Weights of a small transformer language model: 9 layers.
MLP neurons of a small language model. Each row is named by its layer, matrix (gate and up: input weights) and neuron, and shows model dimensions 32-159. Each number is 128 + 32 x the weight over its row's rms, rounded and kept within 0 to 255. Numbers have three digits each. A neuron's up and down rows have the sign that makes its largest values positive.
A block is one neuron, or neurons of one layer that tend to fire together. After each block is what it responds to, as a language model described it from the Wikipedia text at the highest values.

L3.gate107:125142097158151120150116127152133152085140143082217129121136140093126092107164147120135104112097061102163155113090154151134066090095095158135100145125069128136098148059081151170172128138135121127146092179117123122143094091131084131084158080138143086166156144163111127141138135126118084062170090124138145085098104165072099158135165127110102179171129123123093110094114099107106187129083
L3.up107:174110138145121069154115162209072069104101091132109144163120126070137106117155136104158179141189124122138069110128183222152116141077112179122064149128202138139131096180167092149114121115160155125134141136135149140147089117113039165106132114120092086130145113142166149093153214129156144122142157119106126086196148106133131129101125044075139107159148206152148140117111142117160111076059
L3.gate203:158123149145121100107096176121107116125113114091155119176109030089141159112200096205144139077122166100114153099121143134078153121135153072111144178170108117129134105065118106100102168167082173130119186135095129139063131083124095138156146168079139171130199106072107154108178161120094130192176142127119092122145183144081133154090116126136074131142166140148154132192110106112114102102161
L3.up203:135094120145219116140131105119115120159152078116177115093107111136102081105120111109112119149081103169165104128139115191132095110191170130118133175143100114143115067104147104078135109125145140135147087127129102148061056175116127060161202184036145126160150125193094101124178172190127113145146096158110132192118160165080151122126143158094143146181139124119133136169169120130150098144128
L3.gate481:160135158161108107113149132103143148122153130108089107185065166109143128122212142109098132134121133132128086176127136129128185105151105118081150093062124174121126187196129088080128138079194115112135145126101089170125122151092085142105094086133215063156122114141138153145098125152158117110121139153124099187149132066166142060152113157090076144119114139137123175204142226099141113139106
L3.up481:167140137113139114144145145115147095106178129094092179136130094161132122168091187147029107108128111112184109128110143111150173105115140147128102137119161188104174184136130096119123182110161128190147125131096097185129092131125145069123156160122137090104164170121147150086091135169190140113138211125137128093078101120098151097133093143122162113164105136155146163147120080145084136132091
L3.gate517:119072134110145120118120157179142095082137145124133118136129151060127119107125166097154151136099128113132128132111162088140096119086062124106154077116173178116105089138150151165149139091049135092121058101153123171158143188111130085128089084147154131145161073147164130139192172115115136091126153126147103174077152089105112119139162117112128050134050101103108152077153124128180161131162
L3.up517:130148115105127082088134098174146141114206166059173145105122105072106163134100096112109127083142132143192124161182106117099130118148128140188190095185127111138086096159168146165121184124020172139169186121119105125135144123130141144121152079165111108086175105149194128104147163086111161101135101088115110110109160172149156052110198086100069135125079102090094132117123115096176135103111
L3.gate659:146088147156122209123123181108110083185120143088205116067124136114094101091125152141147111137148191157089091129128100171128134155113120120142089118131077191074136119087117098159121177151144255121176090148117076100095138115139122111089185082127079131135117164126105113201168118162149157102137166138140112110173118149073084100157196150154148137182160117097145132156125115159164135154143
L3.up659:193067109125146113106092065108148078151142188125142171158169152078120132143146170118130137172128160155100109085099184171122137160124139158100112125076216151119074106113099072163114140072083146140068104153048180099135169142135206108067092049146113081131110152197124133089119120089184116114166141162124106156157109133101096138137109090099190124147128147114133198106138136133122158154179
L3.gate693:155140171082115151097124108173130084161123164125127089094132084191101080115130155102090149094082148137183162087150094066131105193158118118065073108124113157119105144114096207143151139168125205140122121122169171125114147098092118148143148137185137108134170163025181129125096110108126103163155158107138075214127162189129098093166134123163144092144127140114158139143112121120090070093128
L3.up693:134110126097127124115102111180117168104078183199092116086064104143119157141154116126105134134117168128099163117098093110108107142146175143108114087092142169121086143080180137169094144133173140068154182103155152188088083162106143157149099134094141136088155104087190068103116156136153113179147179133151165131123096152095101178112095101137140057109104159153163182151113145187063091154161
L3.gate1214:133096098096199151200167062131165114097080152070097114150115164203139091092181105066089157191136149128157124140163173146121143171139093137103106107145140155079123162118168149136068147039058100134104062092162121130113115187203149109165118117157125139088190146136077093153148119154112089114092172041127104136150121107115140139124123081124131109170134151059080128191160138134151115129117
L3.up1214:156075093127113098149159128171151152127097114057049109131122077162115088111083116104067163157054120097169158113157128127167107208117171077123102055172152129123066109154140122160140110142092107149185089131116182159128095082109111116143124079078176117113148098103076104200128124089095143138094095116197097119125160199088143072047161150088156056107133154093102136162104143143133144109098
L3.gate1352:128137134188164137190130154103093126095081153155128150118103146197181132138071113117031115177127142193107107135087121125150075110123146109164139134146128221162181116107105153074118180153091128090157124084158117125113137126168119156132140081121201159117136130173082130133119136142069130113147131205128147112129150141143134165138126074107148125135162081111100081132132099134138122121159
L3.up1352:082092165134092189157144076112111121060088225095121110123120187165106105130167129130076148159128159141167082197109092099132090119077116172165185166158195194114184113128183137113108162165065124144121094075142109109133139083175125088131102117138149118153127152102024111132106172107097091109137121141125161118145179187117182193099181088113165158104152122148150116114119118124128098140130
Description: Letter c/C fragments

L4.gate185:107095140144180149123189103120091132103144077140053106140094091144133100113167111136179100090084153178110157114163110112175081187105095093060163175082091125132114103111203072207160164166136163105139097180160114135176076101125148124128176099115179116120124145148130077108114105106177145088136089110116114156139137118151129140142160090045077146127146117176153119150113170141130062134168
L4.up185:107128176130119133110169062082070144144146099128171137148091112200172074136145086207176103149117093078131101097109125112163094111134158127104102139091170138143127113167130129179174097072164116138156127154197096162201082101175170151100153095127116159150143155134097099146125166081209101138076113192119114077094095156119130165103170150118139164124137161123147124183124125140150138144115
L4.gate521:171111158130095107113178123076148106124118195134124122151129131091155104108139101111118155111091131156129094126068112132111077176119154090062125130081147177154126179096150116098171158116122096145184094098125103056167122138177109173111157108121092149148153147186120091125097100137101115083139123141131119103074065100168153130131132104051091145133103139196149171163097117169161082128059
L4.up521:178093123168169129064151157194170119078079170117186161138100118086121146105095078111088168088081177105100155148113140167146082187089153125112176138107125165128066145096140164153115136140207116170124116063153143110139146017118132076125144080121170069155144180100137137146129128095142163103107088098132151114152101106104175141088048131131113118126194101131149109123036173133165141143190
L4.gate588:147149116125144075090168156116161118122163124157159173172138139082103130077107094154087176177102120199136070126097064105121139108067138098146169203131101174091131148081155111140141152093114130166111105131138105081113122138149167136166113140131099162141058124078152151212149121139134186135154121164103103050116115103155147076074095100164101102095153092088091136104161103108092103139161
L4.up588:143170105137102085155156096112143100107144121131188205153117135133143123135128111172114118155173134172095153155117098050116151118094127107172171177106142164082146156097168144094138107149075111151143071096114140137085095124135162090160099178056125175156098094086101152132125090056101124160168144169177143155129138122140186109121112119151104106137141146057137116112142130146112120130118
L4.gate785:229163130119141146195129159087135166102138104134107161117157167192125136086115091060133125165073120187129122139123216108164124132095092113150122136085131101146108131088069109085125168130133035179077165142165166142134130068113130054103137101086104137085045118103155145163106138144153110164136152100103240040111041128161117129098130138105129146123093123127137147095104073126151134202136
L4.up785:121156170093163113142106170088113190131174126111100212157127091140144142116089116087107142143135089118168104082138115068116164117093152107150173178144118101143102145133162131127095127141164117138101173083138163164182102084156122098106153108145135127151109186113083120196189129109129133141076105134086135099122018174127169151123169128153070157136139107245095097122156175081128057127125
L4.gate874:117183105087142176149194111068110121143176164110123118133210142186084156129120165149137129147096104188132064106164157108118146158146180143118154102147140070131106109089170113152105182166135160133119155142139134111123164071139125148091137144060197088099118082129123185164138094136166085080173094144085171115089118155115141077143050072117152132157177131153107140094163149146140121079112
L4.up874:129183093162152122130156118187144184103125137111128139136139160077121151076110106108050127107101123159107148176167156110077123023096141128085138132175079104141166134136093093089121165044161078149178113161174128156102081184134107149137082136104141198125096131157125087179171129152126122122090109118150060114108161097144163149146135122122154102082160097135188122166203109138104105119080
L4.gate995:177103099105140121055116163171143206122133115118130130096153121099122104141139126094127211088174091113174127121112100134077133134144197124152093103118146142136088161047137090190124115112053149130218189169142111113107184112130128123114113160077118151122176167170156132103150102111104157110142172042107161133125197163165061158158107112134170165153106127163161090116159155103110096165125
L4.up995:082115157152081099169123114117105144134138018108101057099184142129130153156152136080124166135141179156088196118111104108089134104107146099141133189172113101115077159065141089127111103147116134080113125124146099101193123109088148151146119121127147150148160137100172135142123108148046158111187176051122057139146060135123124117120123128170097036158072115161164150126083093119106114114108
L4.gate1516:126120141094111122122135124109064134115094099083091145134143176134105106130138132074068158041110094155119154112129163121185129128167160103126138176105093146170150105116130184129122113164156153114128127124130157131200178148109072136133097149162145152140118091099089111146161158140165145151182133175102112106053130147085133114171077109117102143137140149161175071162120070160138132179177
L4.up1516:117166182055123134150115073133110109124126168101072113105055130119120190143162085129143110127090181138108099102147119116112091166093088124145120209147126157111134132104131075126113155109081139150086196102134160109223148174145153115182159085146120143074104125130158096167116155181084094097105205204135165100127121131091141071120066125181112112156127130180118182171118170144092079170167
L4.gate1575:065122136049147149137047121192123136106123157141171118084084135110106165134133182160149124158068151120104157139064138085095122153116184066152112059172141134126194140105086153144081131160154095146118144102108130066140217142132098106116068094121126085137153146113118140141068137122130146173141129088120115153110218137182131128127130159147127176142135126096076110135068082133150120129153
L4.up1575:128191137099151097108106149134119196203133148117090115145106107126205107171159122126124148110164030135073162149105148157128102095133163160103085153160136142129065120049186119151102121064163076166123138149171121090107077081086173110116085124125129124097081208167096138128121170150151141158158095161119099072107107160123204107151114108086088156091106098144150159082148172166202127080176
Description: Mid-word fragments, esp. "mer"/"er"

L3.gate41:191131127111195092134139153090080064115104121042067129121134196119160137153126178099133144148111181148089142096173123182136106081110091081097067129137130156149154163085117147172129097089158105140092170079142063095116080162103109087129102101135088086172137088107088122153085103132095178150133153134119112062156173088116080144117096124162105100087135106161149086163126158151121120039062
L3.up41:236105133112123146096121143148127122117115144153095094144121127138132140164129110155163056165165181125125148134192179182143151068173136163079094063172080117128136120082140208140154143097109095135172139058099006163126111182124116110118140125072116127153118120113155085133117095111105180075150130078151136123129158069139065073106072141137102108147113086205166119030143130168095134052144
L3.gate456:148175176180137113131193122104125132115086121104171050186083105071147132135142165089091173151133132122132120154155133124149179133101100131074165100136106084098174130150115074142130173096137166100131127150153119114080149182098162088149124134158097173210067101170103133139163145109146128126176087110096045125093157140138092127115085127189149129126159154194105160099133098157058067127124
L3.up456:123158152159112129140120094130084094126111129076142059174135119101136134112129179094104056128122121148136104121140195170155161188180116141132146133089105097130167056152102180083139186100077171199129125113197100122127121137140097084102091137119139199135122139170099151112078148113170142112085105138159088131088180152104149138109107146159155135120151166180141140108097148077075078144126
L3.gate589:151083141172097132065115143160119164142092117122104144164124122111132190130137130100110164084078140134099150100118098117158140154155145159150138094160065095138134152134143117144096089097131100088110130242113115141124107152139123056146174173129142151093135139201129141079111143096089153112159137100122142124146167128079092164114155133141159189056117110118122071089119133156155159116113
L3.up589:129170165118087190133125080112155115114091161143138117145159148135114108108070117152173100168130142111096156126118111115164161103147122101061124114150131114133145131113146177092127130122131097127103113186107175111127106110202102114143115125134122128108104166141151150174179062096070131100116138094144158136112158094146073104129087127122055162094128117135125154147111128150184071081144
L3.gate609:171081121084117113127080083060144038139145169124168090108141115142121141123077202160104115112120141111122109121119193155137177128095118114115158126121194140197175096127119066058141144116146132120145176112134113075106156111097100111124112093165167129152048067103131087144111177133102120169120140054146117148084124175143110190092147107130091138119062166115166130089097167103159147124096
L3.up609:120121108145128141174095148123160099108163112131121070105124118135091111115115113163104176117120171135101103143148191094178171179061133073135077088124151111191117122176103138180100147097093108156119172170154154112155164068135134066114121116122107161125112136110086088180087167118134159118115132128122132144162106143110156144178166164114084114125130152150133127174134193094142079098140
L3.gate1149:116162112164133106098092101213175120131134101075172061144081060125131164141095108142088142133124154101137085131098154134159143112124159130148137063061112156115187048194183115122115126088137150105143105075166102133168135155146122092141100130157135106122129160115153146137126132176143139074090139116133136120141146138111083114057158101137081151118086155122171112097132106110114148125125
L3.up1149:150160123197154068112089127126173106075134112144137184107108172142119120132121162124114109100135107144123107176115101131174108143161138134065080122113172137094135034116155129109142074091154119095150201131092182123121093110176125091197122084201154145091096105065080129131108097165158167101071149129069083114182174121130088142130158156076145170189139111139180093135139145120134151077165
L3.gate1326:150116105117152124144144117083146136154183123101167107161153163110135059110182110121153127132108147149157134115149164155183108082117178171129119074085131086145115137120119136175135177094031170135132161152146126112138171122135134124101134116143179142122120127105046097161095201125091094053093151118130088107152060130170099108124202145181105105097119095067159115140161122072100136113124
L3.up1326:165097143141142155061153131113069106174113054071170152127164106107112100174143136156105145131106137125091094132168141101121099083102096152123138114095112128115136176093114139114109164055104158131107144151148060157077108045150140169119108103149147146126103107098142099172108197107150092102103145122111110093149112126141105178089172118162104124086206037130091126144199063019136070127146
L3.gate1401:121112133150103084110192098123126131112070141141184084157121144142149106158075141143128125104147137135150129107140182137173212130151151089127142119101153163076107103179117104117125121102125126138105140123120109116104111117140133178136130092125116153213090079121080124171173159147140151132144106169118080093106109126103117119119163117108139147109137138127176104126157149149015108130204
L3.up1401:140145135084182171101056130142093149158145121146107109155139139107120163156153145107157119138094176138134062160152139117149150131178128214156134145088160120134104088053096126135127147134090166108142076149141157150153149118184118182135086094106116234110107084139117096179075121133194151109155116152198141124023160147121129096145082117118169157127111187140148163145171131089131144120099
L3.gate1709:065121155197151088149182086132110166139164157126123077140131183119119160139115069149112167148103127158159063156181159184149128125188128082093147081112080145089137114097129131140163147147099132103113094170116120134121129106141140211127093084160071135171056160174129137070137105066141167161167103144143149141091137145183095135123157166197113128145145141148133153131181142143108150131165
L3.up1709:127134127169160126097109125127116157155103099135148119154174139055119134076173125099130097182081123084140086190172148118143205214163104169144150133147125127103085087159096126098157102124087141170105086120130076102154084101172168107141062078127106187135087067132084131133161181097130107175134062161140132077136150139149150157079094112148115154202183163163126147151170102119101117109154
Description: List-introducing punctuation

L5.gate130:159067115075118058158075133066095161118178106192077115130096113104121120176139131102130171155167134118115186085112158068142155150133122172108170106080157172158099139136129158145143204154087126127054126101102149104217056054102146146121134103091162115060130147168156174152167148149118141144182136125118091108091112157188115103147138166204090165156130140158088129159104132077172118154129
L5.up130:132161112117141100177104195143100127152212148124112137110135086119188146165144105122145132130120104099147133138113186145087166179121091172132182132100132156103166133186134162092100169143121137176170173102146126157140082089151090103089095090163166146134118129131160128090158184116113156160083122145096177092128095102181119085098143170132130105115080053096132185173094123108054138120118
Description: Mid-word subword fragments

L5.gate425:137140104146142132145162152180119122107064119137169096175165126120120194099140149113073146149141122143115185122081151160093103117117139146081131130116135139065113111132167119118136105166135106162120133086118109145114114138137119115155133150094150139071145141097081157152159168091124133137148194130117160119108085100108089166095119129132168122107206147118164135136100099158158164135122
L5.up425:128123072117122097072197114157152088124097099127166104165130129144132132136141087124086105111112131086103136094104162126065061115089152133077128129119106185096144096121141111133097135158116111159149122103114071158085047178158121127140126223102111124143133130123119102166095167139110167136125127110182137134123117102145102149112175115141118106128155102103154101137107131195148164115099
Description: Mid-word "c" fragments

L3.gate209:195097174137131106164212121117106099111152132138119182172130132116131105127164131113038113069054125129097165116131132141147113152156175125144117104123141155137155221154159121162096176104089164167124118107154094109152122113194145161143195222087197072160141159121116191125090100108222142125157146101094160123162121112104124103149071132127173119089143178111192146114112119126122106130146
L3.up209:217082171213146129100164134129126097120125115210098183149133118118179140067176152110133102076099137172137103123102117144139113175180121117184132098082061135150140130162132076111094173133136082078139123149167050141105109153142076109161177160122092139175141131181162117131152098106189154090150173117096158095202115150116210136093092138153125128081069131118171120194105139148097150119139
L3.gate289:131175144124217116184139061149153103130076096117171059171061147144182094078097125035140149146083127174086089132114153130095099135083104111127132150122132112145089158111187133115123087161089098136164161160132077125127194122129150156093161142141082141096186151164069156076153112130141166118064168119140096096192077104122089089087104076111144112126106096170095118145093067139116158070143
L3.up289:155094201137163050069095115101158134164080167119155118100109133154133101170160135118086147117096135087090123106071132147081121157212125095039154143187097100146147106142134096089109099155092160134151128140149103075155164154099153147151176125114121129089106128154117126128125099129108164132139179098119142171131103150115119106137075156051172079134156050135078070129060144097084161190110
L3.gate395:123158134175107134093143069086181085071089125117165075116142086131208143100158111099152137127131109115093082108064148142144065153108128160104100162142137216146089192127168148115187150155154133127130149213202142102162096103163107137103116133130148148118083135134135165158132134097131131110128147115146105168167111130084131125098123090120201149135139122105143146123119129123157092069122
L3.up395:171150127133180135078173038099099134050169117079173049076163109106119121186098126132162144130131096104074136099133184130166163170149104120145164154118107223118136134125097093166185098096079106132121142138176099086140099111134163060083126137136189086116151142142099180112083130198091102135127057144128158131133117119147114159145102145058214151155085136101095156105116136118105191092109
L3.gate744:106144154151096169086107111108102109074098114118120131155146010174114059158107103134130195076149078185189130161156165166125140117196126122125159085104067120096137130114116177083107118129113111174111151156169101144133120123128217087144121122137184138133149123185140124143146064151131167161119151134113114110141172128141114111193141104086179141109137101097141133082084124071103149117128
L3.up744:148153173144150120130093127161093171131141130073143125087126071177100166104124140134147128166139152113072087083083120124106111169053114105111121115118050189131142208155223163109172154170097093154029133160199141117127143090148128105088138088129056186148091130149067200203065129133137130146114151108175133125087187108146111092149185098092115168099119103156115123136091142142106169167170
L3.gate954:155146176086139096108184136087064129121124142193136124141110148097063155129165103107142175174122110102187114147120112074144103137117083179133125132104202111166133137108131136089068157190107187045119124172122105112144162120130166053168146182135091086120142161115157187097129171153105079126156162072144108160136138154150148135202156098137079115074121138075098163156153124054110128131077
L3.up954:159102197128201144150148109099128129116210065126119110163129078132084117115186107060132121098106073154104130086106113148158097088198099125150174151171181153060188109123105118155109118145123142112122168149088105089136135187117135118084085174130089051105089146102167102136135144113109153108167135113116146145133164102175102093156129154176146069117156108113151159106101113135088056107144
L3.gate1305:112121109076131147077142117078136039142109090108118130146164158122123128103163147097153090123169085134106155112110095176178172237160151149165170101142151125144170178159119117142113131156077181111144120134106140083119104078162160061138183128147125134155149095096105123136158197156130058117144120162100147149111138170044138147159115113112169160071132115089158172161093122113147117074152
L3.up1305:134139111036137121129204127141194096095148074172124139163149107184151125111152121169111092103132099104128133146151077149135104194140150132068159146132123187086189108184120085142147130161090036178169082140172076087139171144139124143097156099117132140088103082139124119095176139107122111086110109102107102128090145153102069107094128136133169128144120150179115126157128170123102101176163
L3.gate1520:152121066123140089106104110119133139155118122098108129084146149104118124184190074127178116121110106156052133146107179149087132122001099080141150133124066112121099148146160156121151094104090173110098083128108124143204145101102148136128098162122120110112075084175083109197093136131069151091181155110115135176102179161141122140133182075127146107176174125115165115049156076136120142096082
L3.up1520:095120107145155128089111111162144140133168104143113100113150145125136104173157113106161167058193120092117110092110116102118093122105109151161141155147088054153132171131136114128206112114114080135139106100131164122156129100115152130133128160095134204163152137142081101197089123117134103111128162109076103134129111119168118171154130154098116128178145115130123145089100130113131089151110
L3.gate1664:081104157083106125125152109131126116145113138148129123120170115109139173096146100104145120089057169121072148149101114134128114149169090093165146112103161110104176127153174097115190131140121116166105084082050126152134128149101074140129128102102135095124145098130109135125103140112104131124122156099075120072152120162137067093117095145126128181150134102116117148119137098093087102129178
L3.up1664:079120138071121127151193080079120162121108102163128140111187114116131182086142133159154145089131135109072110101090120120128163169112131134187147150116154071106173112146149098110127075122131089159090080113099116160134162129111087121182140131094097173186131082135151161124163085128110095145128130115105158099140106138090084094096114133151114176159148108106091128129107094080090090147129
Description: Mid-word fragments like "er"

L5.gate723:158150122106096103150180161127171175072110105121100092140151179106106147120104121112165119098138071084095134105185173166172134081098086153134117102117176103146144115109134121134115101101099148091127113167099114062061130172121136104126145120128149154135131162155091145178163115144134137159115112136122104110079129168131182167103121117160075129106109113116141123183133141134068144147140
L5.up723:150113117125070059162159163111111143105156122166127095098141173158174130120154166131060191084094126082120119098162123134161149086117138071116080112105141061143100083119105072082125118092150164073113097166165079100139082141102148102083193119143105128099142121160188117142081114134103078113068113166120123108229151116141095142110093122162094190104173096039123081178070159120114145161100
Description: Before a named title

L4.gate99:110146159148125083214168163170083161110132209198129055128122140132161164099114118176154119098119131107099123127073146154152162095077161101157119121114100111141095122098087152079134157132125152122177064158092135157086141121109121111125224131141187115126170181157108081129105187165103102124185150112139099176135112161082232073124163077075180149124125103083149147142093179163123122215115
L4.up99:084150099082142105057167148169126070170141160193160117128165104107090136118155108117178185108072132074123163129156136124145121107126155175088100124102177091155150187049105157113123096115085081184139080116114177121115097144096106118116144115113104166076144197119148154222148205103175163194106178137098092145132126182177165067130126065119167086147083129128173161092110121125127144123068
L4.gate316:166111101141156126101183092101092027092089155125214118112155118193161136087091131095137129071157133058084083142128091107104095134105127154119102159124096130129180174153189106098118108056132117170135130104101134122115075079116117100147131143118156182141124105116116145093076067132064140125111181148154087081154092130107175112089087078117146152128152118121064130159089102110041162119164
L4.up316:167105118164104125100171193114112147092150108167122116103114147136119103102147171103141119152056133117146109136143147145156196210092171104101120129067116085136151109088087193114103102162158123098130115078151144125131126094148108120117080150102078082111142135151105071077115132137144152138138139200142059152098133107125109075094146161099146130178137125106084146108136149122076164131175
L4.gate673:134148135135121067101086093195137158096091107103122133137136139150118131123157089170070135110120145164104122112150084095121103185154166152148133079101133139120104123114080079126107086117134154134105055164074204103158144120105158139146049148115153090181160119091095152128140093153148115109111098152112101140146151108116098111170158171187128087147109121171060170123193113115175151125143
L4.up673:121090113183087093092118159153134092139067084129126153097133089142138172103137115122097132160124119178104088157114081155141155169107111130093047094157106104068164110163063155185120209071113088085099134107115149078191111126114150095162076090135109076141168134138120164068085148165147107112133123156106118166132128189125123131179164114105138081143162119181129151132112111128150114168123
L4.gate910:133121072092196162103158160100127126104173105170154088142131156113157089127185101118140185166075144166116150143141121174151112177135173121101121073080096171156085131121112128146121100109147151175109110071085160090148127110170158162173139121152118134167171082153172158074092111107070059142153186128144150122076172109123099130141184094168111139099127146090105174103112056098151096137121
L4.up910:207120190102075146100140194091125117118157110170156087120160155156140137122116169108158168060119144169176093162157124094124121134082190125135151146199110158133091159090140126171083162170150084121157165144167129158141111159101158120216059156125135079103174127148150132186097153031162155142147073142167130141139091100185129138156105115159127158131190149142141114113170120193189179178151
L4.gate987:152129150157126093165123126094079091089124158151206118145157153140074102120144152138100072076178169077154104081162110077084108081127137106125135129139155169115138114155098113090129105141123117105062115149160121144166106145123122124052167185103149085064178147110130104177114198084073176162148181171131113124067175153093148111132120117109148109126164142146106146123090082108099114122101
L4.up987:177153106097142111121155123113144091122126127136146114160074171096082115102127082114122145152051123090184101126095119119100192056100175081159081104124142152147129075160149132119101123111119132148119101151184086134136129164113124192099130160095131076109130147172115153098094137087089096149092128159102086140069144100133143137110161153118078114150132137117107092155171154104147114167123
L4.gate1085:145088133164168125133140110087059130168188118163129139109095126176125150203120117150099155121060171114145148087134126138183118167150133197119092134135178112114145102136140081160106167141138110149111090141199126085167121108190115158115163110168153095143132074124123104114120151110083131143125109104101100135145074174154165088104139172176181184168102090100104141173125132095208118147101
L4.up1085:133119072106103103033120131088074133057091164078189115111158156186086112119076130146141132139137113094206060144118173156099134177168155088098116083146111173127112209188129093110130185145137127166115142090112089127110111170157127137153098144165136149111144138113112143142143167136116187176111087110135116173095099142075163142143124131100166154124055064140190166112155117068097147168119
L4.gate1356:178152084102095154166142102142117166104131137107118154110121142151135141045123178069189128109081160100136137121076149104112154177135053112090096134215134134106111160152181100152114069133111089103162127137102065146175158093118182114138100100178170161116109116103173116132109137166137161111111154112177106114117108165127131124145152135100103119199122116144079149147111195111141136100091
L4.up1356:139092174154103136128162138168160135129047143111131149178168152162095118198081111127130198137153140160098129079184111132159150139108139078146139134121047101121129119117142085170125134122098127144078137160126121092064078112146121124144106176080165088133108147139128075145155125110111097129056164153135152154139122118079133057141134166125176127133132154143157091144093121110115085195092
L4.gate1684:081151179075108085188077143136055121086091083179143147115095124110139158087147128092104158127056149099143107179147064140116093117124126204167166045147148154088152188141136105109150180135114135111078126127131108063116105097160159130139081137122177097134172098150186145121112107102120079139130145118106117145103082120147149109157110128165156147129125130156139157132097176092076114122078
L4.up1684:149176109096174106083086095157178141150151101128099181145171148112102128164162079080127150098152085118163102122137141157045110144138127129060148111164114130107188132146106140118076063122085197103137165149153130114144143099107146166118112140114158111145107106105157126122095169130142183126085140132174110119137070104131114088123145159127176092142090059101131103154168177096182154112091
Description: Mid-word subword fragments